Part of a small language model's weights: a variant of Adam for these matrices.
MLP neurons of a small language model. Each row is named by its layer, matrix (gate and up: input weights) and neuron, and shows model dimensions 0-63. Each number is 50 + 10 x the weight over its row's rms, rounded and kept within 0 to 99. A neuron's up and down rows have the sign that makes its largest values positive.
A block is one neuron, or neurons of one layer that tend to fire together. After each block is what it responds to, as a language model described it from the Wikipedia text at the highest values.

L2.gate179:37 43 50 39 54 46 49 52 47 67 55 43 51 51 41 26 47 44 53 50 44 50 57 52 53 53 25 57 74 47 59 40 43 56 37 67 55 38 26 35 53 42 35 41 24 53 33 44 57 33 44 63 59 35 34 58 54 50 41 40 34 45 66 62
L2.up179:48 52 52 39 64 61 50 33 58 56 51 56 39 53 44 51 49 56 53 56 59 42 61 37 61 44 40 57 52 48 50 30 35 55 53 58 72 43 58 39 51 59 33 73 58 45 61 30 40 39 51 46 66 72 53 52 56 47 41 46 52 32 43 65
L2.gate257:38 32 50 51 46 54 63 27 44 58 47 54 54 48 37 50 69 57 40 43 40 43 77 49 70 57 39 41 50 50 51 48 52 67 41 48 60 52 40 50 38 35 49 44 42 53 32 62 60 40 64 58 56 61 68 43 64 31 38 49 35 58 55 41
L2.up257:40 39 35 46 48 42 41 46 48 54 54 47 44 65 45 33 54 69 48 45 58 60 63 45 60 53 39 47 51 59 41 46 57 42 54 49 49 57 51 64 56 53 66 49 49 57 51 53 55 46 60 44 62 29 43 50 57 57 56 45 61 52 43 33
L2.gate264:35 52 64 41 44 56 52 47 34 41 56 37 39 42 43 43 57 51 38 52 38 46 49 66 53 67 36 51 46 63 37 65 50 48 53 48 51 60 42 57 39 35 42 49 47 60 46 38 44 42 46 51 62 54 55 42 42 49 43 42 35 53 54 54
L2.up264:74 49 44 48 49 63 46 47 49 70 64 35 61 51 54 55 55 43 42 58 41 65 58 49 49 43 45 39 43 55 54 45 64 59 58 48 49 69 43 54 63 46 47 39 74 64 41 52 58 58 55 51 53 44 48 60 49 42 75 38 48 43 67 55
L2.gate268:46 55 36 41 63 50 50 57 41 48 51 45 58 31 54 38 36 66 69 39 50 31 68 60 64 41 52 61 44 39 49 35 47 55 49 38 64 48 40 30 41 45 52 36 53 48 42 51 47 52 50 42 57 60 48 43 50 54 34 59 43 53 43 55
L2.up268:58 57 51 31 46 42 40 44 46 47 30 64 37 50 50 59 49 47 54 35 64 56 58 40 55 53 50 71 33 28 51 54 48 59 46 61 46 62 54 56 53 66 42 45 38 53 47 34 73 61 53 52 45 44 42 45 57 46 51 48 46 53 51 57
L2.gate283:36 59 34 47 41 35 40 36 37 61 51 41 50 71 56 32 53 73 43 48 50 24 42 46 73 51 22 55 53 56 41 61 46 35 41 66 55 54 41 52 61 40 47 55 30 62 38 46 44 46 58 55 58 49 38 49 58 30 50 47 41 61 49 66
L2.up283:55 48 54 35 50 47 58 52 46 47 54 42 56 38 55 49 41 64 55 56 45 44 49 49 36 63 50 30 40 46 42 49 23 47 55 53 60 42 58 62 67 45 25 50 43 36 40 47 53 49 59 54 35 60 58 38 39 64 50 49 53 54 50 47
L2.gate426:46 47 34 38 43 37 60 79 43 49 39 41 54 44 53 49 55 60 57 60 48 46 34 48 54 50 62 16 40 57 60 40 59 52 25 50 51 55 23 32 64 53 41 56 45 50 41 38 57 46 51 46 50 50 62 37 50 33 50 46 37 60 54 52
L2.up426:48 54 52 43 44 42 42 50 60 60 45 36 35 54 40 34 36 61 60 36 47 47 50 48 54 56 52 50 25 52 44 41 48 50 68 47 45 35 46 43 56 54 36 49 30 54 41 54 49 23 84 61 65 54 61 58 55 35 63 41 50 54 38 51
L2.gate616:58 42 51 50 52 52 37 62 53 58 57 43 56 55 46 57 37 63 57 66 51 47 37 51 59 51 47 43 55 62 50 59 44 65 48 61 52 58 32 48 41 58 44 54 51 62 48 17 53 46 40 56 56 64 42 69 31 35 51 54 41 51 58 47
L2.up616:37 56 43 42 55 58 58 38 37 60 56 32 46 41 43 47 38 37 51 38 43 48 55 45 57 42 44 57 22 42 53 41 45 40 58 56 60 59 52 44 54 66 28 49 45 47 36 43 56 64 47 55 48 61 60 36 40 46 43 36 38 62 63 60
L2.gate664:44 41 52 44 44 59 42 43 61 48 50 38 55 43 48 35 59 45 46 47 46 46 63 59 55 47 46 39 52 45 62 38 50 62 38 62 67 67 49 50 35 52 38 33 37 69 47 38 54 57 60 68 57 50 56 46 49 37 40 51 38 50 36 55
L2.up664:50 61 57 51 53 39 53 43 44 32 68 33 49 40 43 51 40 53 60 67 52 42 57 59 77 39 57 37 41 49 48 50 37 45 57 39 50 34 40 57 55 58 37 46 55 59 41 47 45 55 46 63 60 49 49 44 58 34 29 54 32 47 43 39
Mid-word subword pieces

L4.gate23:57 57 59 39 40 38 43 39 62 53 35 58 37 37 39 66 53 42 45 55 49 48 53 55 52 52 59 50 58 39 62 84 56 58 52 49 52 59 57 43 62 39 58 54 41 38 41 47 41 50 38 66 43 51 43 48 52 57 64 41 53 54 65 63
L4.up23:59 65 55 38 42 42 42 58 81 51 31 46 32 35 36 57 40 49 51 55 67 35 42 63 38 49 55 43 44 42 67 65 65 48 60 47 55 45 34 38 54 48 53 56 54 48 34 42 27 54 48 46 45 47 37 57 37 46 57 48 49 45 35 72
L4.gate37:61 63 43 54 65 46 59 39 55 52 65 43 41 62 66 62 62 50 51 28 44 45 45 65 42 46 29 55 64 50 61 59 40 39 48 33 43 40 38 31 72 42 69 40 58 51 45 45 55 52 53 47 37 64 56 53 53 54 38 44 41 55 45 51
L4.up37:49 55 46 50 33 30 44 47 53 41 49 41 36 61 62 50 55 58 72 27 59 41 53 56 46 46 56 56 57 53 56 45 49 49 59 53 41 41 36 44 58 33 40 37 56 48 39 46 48 60 53 47 44 55 49 52 52 55 38 47 65 50 39 50
L4.gate463:45 34 47 55 51 41 62 53 52 43 63 41 39 45 56 42 46 65 51 47 39 40 49 43 38 50 49 63 43 51 53 49 56 47 70 60 44 57 24 64 55 67 45 42 41 54 43 72 52 54 46 51 50 37 54 49 46 48 52 44 55 61 24 51
L4.up463:50 54 50 43 49 34 56 54 48 58 49 50 38 52 47 77 53 53 39 64 35 33 64 41 39 52 65 59 63 35 42 69 52 34 53 46 54 54 37 59 51 54 44 57 48 33 51 55 50 48 41 53 42 41 77 61 59 76 50 36 51 35 30 68
L4.gate488:48 61 60 58 56 38 46 48 49 42 57 49 51 41 60 47 64 67 35 34 40 54 50 53 45 38 39 49 70 50 67 58 48 35 41 42 61 65 34 55 60 56 46 48 37 60 58 62 58 49 27 27 46 49 53 51 41 53 42 69 47 32 55 35
L4.up488:46 64 47 48 55 56 46 51 53 46 75 42 34 49 41 45 67 54 55 55 36 49 43 41 45 41 59 36 49 46 45 53 52 45 37 44 45 47 49 55 65 41 59 44 48 49 55 56 63 51 50 43 60 40 38 70 57 46 55 61 48 46 54 34
Wikipedia section-heading starts

L5.gate65:53 60 57 43 49 49 58 43 34 35 54 55 47 65 61 42 57 43 51 52 30 40 49 50 54 53 59 55 44 46 68 53 54 45 49 51 67 42 44 72 45 53 56 41 54 47 57 61 59 47 46 57 49 52 45 42 68 54 40 62 43 50 60 32
L5.up65:67 60 52 53 63 58 55 50 39 59 63 64 41 46 69 36 57 58 61 38 47 52 60 58 39 37 64 62 67 46 62 38 48 33 54 59 61 57 42 47 41 22 66 52 56 42 44 44 55 39 27 48 35 69 66 37 35 19 68 57 52 57 50 51
L5.gate128:36 50 50 51 37 38 43 45 61 54 55 45 49 42 72 59 64 37 54 60 49 57 39 66 42 52 53 58 53 40 41 48 44 37 51 64 56 35 44 69 31 21 46 51 37 35 63 41 64 39 46 65 55 55 47 31 53 44 38 50 34 58 33 43
L5.up128:36 50 50 31 54 54 49 38 41 46 46 56 40 57 76 54 44 54 47 64 44 46 36 67 50 51 34 71 54 55 43 46 62 46 50 71 57 42 57 52 36 43 67 53 51 55 54 41 46 50 33 62 47 65 57 48 43 42 40 62 61 42 45 46
Plural noun endings

L2.gate13:62 42 45 61 50 33 62 47 33 58 43 70 67 36 73 44 55 58 59 50 49 47 32 54 45 44 63 45 60 41 57 58 45 55 35 58 37 54 48 68 54 37 61 48 43 63 47 37 60 41 36 55 45 51 64 36 50 49 60 52 31 71 42 43
L2.up13:49 55 52 50 56 46 46 70 57 62 46 73 49 47 55 69 67 58 41 57 44 33 41 71 58 42 48 44 47 51 52 53 40 46 47 55 53 30 35 36 48 33 58 33 38 53 42 37 60 58 46 51 45 63 54 48 61 58 54 66 60 61 48 50
L2.gate43:49 51 43 39 50 39 63 70 45 55 50 49 49 33 46 25 49 47 36 53 43 54 53 44 44 47 51 51 52 43 63 52 40 53 51 52 40 33 47 35 63 31 35 30 31 61 55 65 65 48 58 45 51 62 65 64 52 43 50 33 34 68 62 33
L2.up43:40 39 61 39 44 46 50 40 48 44 41 48 49 40 33 58 31 41 40 67 47 55 38 54 53 44 40 55 53 41 49 27 31 62 56 54 34 39 57 66 43 47 67 76 50 42 33 37 48 62 55 48 41 57 34 51 37 55 57 56 47 45 35 65
L2.gate118:59 55 56 68 31 42 46 53 56 53 38 34 53 37 41 45 46 77 59 47 56 59 58 44 64 49 33 53 42 26 58 52 40 50 52 57 53 48 44 54 46 52 46 50 48 51 43 40 56 32 51 73 49 54 60 45 44 52 37 61 53 52 65 36
L2.up118:55 42 43 50 31 57 67 60 45 27 52 51 41 33 46 54 43 62 45 59 46 50 39 56 59 41 41 59 67 45 47 47 49 60 49 78 74 49 51 55 52 45 63 50 52 43 47 58 48 46 32 57 48 39 57 36 46 47 42 55 50 53 47 43
L2.gate231:44 52 48 41 36 57 42 74 75 69 65 45 47 51 57 64 59 50 58 59 60 45 49 50 53 53 42 48 62 51 50 52 44 54 41 57 44 51 53 56 51 53 38 51 43 50 38 47 45 35 31 38 38 57 48 41 50 50 56 51 45 61 77 64
L2.up231:59 22 33 55 56 37 35 67 45 42 54 45 50 45 61 60 65 51 46 50 52 23 63 67 54 48 57 65 34 53 40 55 36 47 44 69 61 48 39 48 53 52 50 49 46 47 61 40 59 65 38 62 35 50 64 49 61 62 36 54 44 56 50 66
L2.gate297:56 36 39 35 50 51 55 53 55 64 56 58 55 47 69 64 59 67 41 42 39 33 46 47 49 49 61 43 59 38 64 52 45 38 39 49 46 38 52 56 70 29 43 56 43 43 51 49 56 41 58 37 36 38 68 32 69 37 58 49 49 68 39 29
L2.up297:48 46 48 41 51 42 55 55 42 59 47 74 40 44 51 44 35 56 41 43 51 33 38 45 48 50 39 52 32 60 41 38 62 43 47 72 57 64 56 57 53 63 65 42 55 40 46 63 65 45 60 50 55 64 61 49 75 48 50 54 49 45 63 75
L2.gate388:60 45 54 52 66 54 44 63 31 34 50 47 35 44 44 60 58 40 39 64 39 28 46 53 61 37 55 54 42 47 40 49 48 53 65 59 60 56 46 52 42 39 57 54 48 61 46 39 35 58 56 60 34 47 48 35 61 38 57 43 40 68 52 37
L2.up388:59 44 43 44 55 63 51 61 42 40 47 41 63 39 68 44 36 56 50 57 54 61 36 46 50 38 68 44 60 59 46 55 56 34 69 57 42 72 32 59 61 40 63 63 57 59 45 33 37 41 54 39 57 58 34 39 60 48 53 65 55 47 37 49
L2.gate464:45 43 40 49 63 56 35 49 50 60 52 51 30 64 62 43 52 52 44 71 48 47 44 44 42 38 26 43 58 61 49 55 48 43 55 58 49 35 40 67 58 24 40 52 39 37 55 36 58 39 28 40 49 55 60 41 37 53 53 47 44 69 65 59
L2.up464:57 46 35 53 53 31 37 57 37 57 52 47 47 54 72 31 54 45 59 60 53 50 48 41 43 33 51 54 70 57 46 62 49 46 49 61 53 47 48 58 51 36 53 43 35 54 39 38 51 49 33 41 52 53 66 40 41 59 51 48 42 73 57 51
L2.gate701:61 42 54 66 63 31 51 72 43 68 49 55 47 33 73 56 36 48 51 61 40 63 59 71 46 51 52 33 58 54 55 43 63 42 30 53 51 53 51 51 60 52 46 56 42 51 41 43 58 28 50 50 32 61 60 45 51 60 45 44 34 48 52 48
L2.up701:69 58 58 46 40 57 37 61 48 60 54 38 42 54 44 52 42 65 61 55 48 52 37 44 36 38 55 51 51 58 41 48 47 44 54 71 43 51 61 49 56 70 48 51 28 48 45 48 51 44 61 56 52 60 52 33 58 54 57 39 52 62 54 67
Mid-word continuation fragments

L4.gate202:60 67 58 62 53 51 51 43 43 37 52 38 50 52 55 56 43 52 53 61 53 52 63 51 62 43 28 46 45 47 62 46 60 54 51 40 45 37 38 42 64 38 56 54 55 57 55 61 57 50 54 61 54 29 49 32 67 58 30 45 47 56 48 21
L4.up202:62 55 48 40 36 52 52 67 44 32 53 34 35 49 50 52 59 51 59 63 56 49 39 56 51 40 48 37 47 43 60 45 48 44 53 59 49 58 42 33 46 49 61 61 71 53 47 42 71 51 32 37 56 52 37 46 54 45 40 36 47 49 68 56
L4.gate416:63 53 41 55 46 64 43 58 46 68 59 29 54 52 53 66 38 43 44 50 41 73 35 56 55 52 47 59 61 40 46 43 66 58 53 45 57 60 40 46 54 59 46 45 61 54 48 58 49 55 60 41 34 45 45 34 49 35 28 58 40 51 38 49
L4.up416:48 46 62 51 56 55 49 24 30 42 46 46 53 41 47 54 42 46 48 38 40 53 34 50 47 45 28 53 48 34 56 55 41 42 50 50 60 51 42 42 44 43 36 34 61 64 60 56 66 64 47 56 59 41 45 45 58 34 45 33 52 54 49 42
L4.gate597:50 44 44 50 62 64 55 59 51 37 51 37 50 46 48 40 38 67 59 58 50 40 58 57 53 51 40 54 38 37 59 27 53 47 52 34 47 53 19 35 66 56 45 41 55 70 34 59 53 47 68 50 58 53 60 45 48 48 49 54 54 54 47 35
L4.up597:49 62 42 44 68 51 68 34 44 53 67 49 51 33 62 45 56 53 61 46 58 42 44 56 67 53 36 54 53 60 56 51 49 42 39 55 37 42 43 49 41 59 47 52 69 58 54 47 59 62 53 47 59 41 50 45 60 53 49 53 46 48 40 36
L4.gate631:48 44 43 49 51 37 66 50 47 54 60 51 41 46 34 56 46 25 52 73 42 59 49 41 51 43 41 53 21 50 56 55 48 54 64 26 50 50 31 41 56 30 52 52 52 53 58 44 48 49 40 49 64 38 40 52 65 50 54 27 41 64 56 45
L4.up631:42 33 31 31 42 51 50 50 36 41 59 43 57 49 60 48 54 48 46 56 51 72 46 52 58 43 29 69 38 40 38 52 54 51 37 54 54 47 61 74 62 50 45 58 67 70 60 64 47 51 36 71 45 61 47 45 50 53 43 50 46 54 58 65
Mid-word fragments, especially "le"

L4.gate59:61 53 55 31 54 54 55 45 37 55 58 45 55 38 31 40 37 43 48 46 39 36 49 47 53 37 38 56 47 51 41 51 34 59 39 56 58 25 44 51 46 45 58 44 47 51 60 56 50 57 47 55 58 46 65 42 52 54 42 49 38 59 52 56
L4.up59:61 52 69 35 54 62 55 47 42 51 65 44 50 49 49 61 42 38 49 47 44 56 56 53 49 49 59 45 61 56 49 51 41 50 54 74 53 32 46 42 40 40 36 37 44 51 57 62 37 69 56 41 64 38 60 56 41 49 50 48 33 57 45 54
L4.gate303:61 40 42 64 62 49 53 45 56 55 45 69 41 58 48 62 54 47 58 46 47 47 59 73 53 51 34 46 50 49 65 36 33 44 41 57 62 45 55 49 60 52 44 41 42 47 55 43 65 55 34 53 40 23 62 44 51 36 66 58 47 55 38 43
L4.up303:50 38 41 44 43 56 43 62 32 70 50 55 48 28 59 50 43 54 52 49 64 68 56 45 63 56 34 56 70 42 60 63 46 51 45 64 51 31 50 57 38 50 68 53 37 65 62 49 35 67 36 42 46 54 60 69 47 49 50 36 45 56 55 47
L4.gate563:64 63 43 54 60 58 44 48 41 39 42 50 65 52 58 57 37 40 55 58 43 41 48 74 48 59 40 41 56 55 60 51 36 49 55 58 53 55 35 41 53 40 44 40 46 49 53 53 49 54 42 57 40 49 65 40 45 41 50 56 46 52 51 51
L4.up563:45 42 41 60 52 45 55 57 64 54 45 54 62 38 54 51 73 41 65 58 49 50 40 38 52 61 59 49 53 48 51 56 52 67 47 61 43 54 42 58 39 46 48 31 44 60 38 52 56 56 36 50 53 53 51 41 47 49 75 58 51 52 41 39
L4.gate662:58 54 55 46 68 31 56 47 39 42 37 37 47 57 47 50 56 45 31 38 42 41 45 48 51 54 68 42 61 47 64 61 51 46 40 53 54 51 41 58 47 36 51 49 51 38 50 29 61 43 35 50 35 53 47 32 47 55 57 51 39 56 47 45
L4.up662:43 49 66 42 64 42 52 43 48 56 39 47 56 63 46 63 40 50 37 43 50 45 35 48 42 37 65 25 55 53 64 52 57 40 55 45 56 67 52 54 69 58 52 44 70 41 40 38 47 40 39 66 46 47 42 51 65 63 58 63 49 48 44 49
Mid-word letter fragments

L2.gate67:58 56 56 55 58 56 59 48 48 54 48 49 42 18 58 69 39 42 53 56 44 54 46 64 60 56 49 71 47 52 41 58 65 53 37 40 40 55 48 61 51 47 33 39 46 56 40 38 34 44 54 50 42 65 40 55 48 28 50 43 52 56 47 41
L2.up67:49 53 56 55 40 57 35 47 68 63 47 44 51 36 52 67 50 46 50 47 64 48 32 63 51 56 46 54 37 53 46 47 49 49 42 53 36 38 54 53 59 45 42 45 52 37 41 37 47 50 46 48 41 81 45 56 46 23 49 35 59 54 38 57
L2.gate154:38 50 45 51 33 27 46 43 56 57 61 63 44 52 47 48 65 50 53 63 43 61 53 49 51 43 55 58 70 52 56 43 48 46 46 35 47 47 64 65 47 48 54 40 52 30 51 36 51 33 58 59 58 47 43 59 46 65 45 42 45 48 41 44
L2.up154:28 48 44 54 47 56 60 44 69 38 58 52 43 34 61 41 48 41 74 51 70 58 56 48 45 47 37 53 55 40 47 41 67 41 65 30 37 38 40 49 49 68 49 46 40 50 56 71 52 56 53 43 63 54 62 57 61 55 50 71 52 46 56 21
L2.gate351:39 30 40 49 36 48 54 68 57 54 61 52 45 34 57 51 65 69 43 62 55 47 41 65 51 40 46 46 54 36 49 53 48 52 51 70 54 34 55 50 52 43 58 47 38 37 70 62 74 45 63 41 53 50 52 51 60 54 53 43 49 57 57 43
L2.up351:60 50 42 36 46 27 34 46 59 62 34 34 54 50 58 45 63 50 59 69 54 41 32 28 46 63 54 62 44 56 55 52 52 47 47 46 52 54 63 68 41 48 52 60 57 47 51 37 38 35 41 55 30 66 52 38 59 47 59 37 52 40 65 51
L2.gate444:52 47 42 64 56 41 55 49 42 36 47 61 49 48 64 53 67 53 38 52 61 45 50 73 52 41 36 48 36 51 51 52 51 57 58 45 41 29 48 33 53 44 55 56 53 57 67 64 42 50 61 33 64 42 62 52 43 43 33 60 48 55 57 42
L2.up444:31 41 35 60 58 45 59 38 37 48 44 53 43 44 62 54 60 52 45 62 35 45 51 47 58 51 39 58 49 45 43 56 41 61 35 64 61 46 54 58 42 48 43 64 63 33 65 48 49 56 48 38 51 53 40 46 48 55 43 36 55 47 64 45
L2.gate476:61 59 46 66 42 49 52 57 41 61 35 56 42 41 50 43 53 48 35 40 51 60 63 41 37 50 50 43 49 36 50 65 39 72 48 43 63 45 42 42 56 46 41 32 45 77 51 61 73 34 54 55 49 41 60 43 35 48 41 30 37 39 45 27
L2.up476:72 46 59 53 43 31 37 59 46 49 28 71 58 51 64 49 35 45 60 32 33 43 56 57 45 46 53 52 55 48 54 54 74 63 52 47 41 55 61 42 62 58 55 43 46 57 57 40 59 42 57 67 42 41 65 42 44 35 40 65 42 41 45 33
L2.gate542:63 53 40 49 36 63 62 44 49 55 48 53 58 41 57 52 38 60 42 35 51 41 57 44 40 47 46 54 40 43 51 41 54 56 43 43 44 57 41 51 55 69 59 44 40 49 55 37 40 51 54 38 45 67 65 48 33 63 51 44 47 32 53 33
L2.up542:47 48 31 57 31 63 56 59 55 54 51 48 59 40 62 46 35 68 42 53 61 47 53 49 63 43 52 45 46 38 48 30 60 53 32 46 54 51 37 53 69 53 51 51 51 53 41 48 39 26 55 47 49 62 63 52 37 51 41 53 56 38 29 39
L2.gate573:73 46 49 55 65 39 56 53 58 43 43 57 38 39 55 60 41 58 43 55 57 45 57 65 45 60 48 31 40 44 53 69 35 46 53 52 36 35 42 65 65 58 48 50 53 35 69 68 55 30 52 44 26 68 48 58 46 52 45 48 35 55 36 55
L2.up573:44 67 55 82 61 67 49 41 55 36 58 43 51 47 37 67 49 58 65 35 47 39 53 48 49 51 46 60 27 54 47 69 49 55 59 56 64 60 57 51 47 51 51 61 57 52 56 29 60 54 63 50 38 38 52 65 56 44 41 58 33 50 65 57
L2.gate672:35 37 55 56 56 59 57 48 53 49 58 41 35 51 53 68 70 45 51 57 45 66 45 58 42 62 66 57 59 48 58 47 61 58 46 44 58 57 70 59 71 41 57 50 44 44 57 46 62 42 37 53 49 54 49 52 56 51 49 55 41 61 44 36
L2.up672:37 25 50 66 47 39 51 57 43 41 46 60 54 54 57 66 53 51 55 56 61 57 41 44 59 50 61 44 34 44 55 32 52 36 48 54 57 47 51 68 48 63 45 53 58 50 42 50 58 57 42 28 52 44 57 45 32 54 61 46 56 48 39 49
Mid-word "al" pieces

L5.gate344:58 54 47 50 58 51 58 51 31 54 30 61 47 39 67 64 62 66 43 53 46 59 47 52 53 64 48 47 42 49 41 55 37 53 39 38 25 49 43 41 50 49 54 36 37 47 62 49 47 39 35 42 57 64 66 52 41 41 51 59 34 39 49 55
L5.up344:50 55 47 51 60 57 45 55 45 57 64 63 60 30 62 34 34 36 68 54 50 55 43 40 42 63 47 59 58 49 60 49 59 50 45 65 69 34 50 68 39 56 60 44 38 56 59 37 61 53 53 50 45 61 44 44 52 52 52 40 57 52 33 43
L5.gate510:48 63 55 51 39 51 51 61 44 42 42 42 50 59 53 62 59 51 53 34 39 39 52 52 49 45 38 40 68 31 59 52 53 42 51 59 56 45 47 57 51 62 59 52 50 45 57 44 44 54 58 37 54 44 43 44 43 58 51 53 30 63 36 61
L5.up510:63 53 45 35 57 46 51 54 52 49 46 62 56 54 60 42 31 55 53 50 49 59 44 71 38 47 57 64 57 68 55 34 46 43 45 51 28 54 53 40 40 50 50 52 47 53 61 49 27 48 60 58 61 73 47 68 42 37 59 53 38 51 57 49
Split-word endings, esp. "many"

L5.gate41:57 63 41 49 52 31 53 60 38 57 48 48 65 46 57 62 54 63 57 53 49 25 62 44 63 54 55 51 54 52 49 59 63 56 54 51 38 61 34 27 40 52 42 42 40 55 63 42 46 48 40 53 47 47 44 43 53 34 29 55 41 43 38 56
L5.up41:24 46 43 58 68 53 44 69 48 50 50 45 56 58 47 54 52 81 60 54 47 51 56 50 60 63 53 40 68 50 44 35 58 46 55 55 36 51 32 44 50 56 31 46 38 63 73 30 28 60 38 51 47 59 46 40 44 48 45 66 44 52 32 49
L5.gate490:49 53 40 47 56 47 56 64 43 43 50 45 65 67 50 72 45 44 51 49 33 36 49 53 59 59 64 66 48 48 43 56 59 48 40 48 55 49 57 41 68 42 46 50 50 67 49 39 31 62 51 40 48 43 55 40 68 53 40 20 44 63 42 53
L5.up490:56 54 49 68 61 54 57 63 63 59 58 47 56 28 58 56 75 56 37 56 48 46 51 51 49 43 48 50 62 38 32 73 50 52 34 55 48 58 41 38 45 56 48 50 55 70 50 40 56 36 47 47 53 35 61 63 64 47 38 43 57 53 42 54
Mid-word consonant-cluster pieces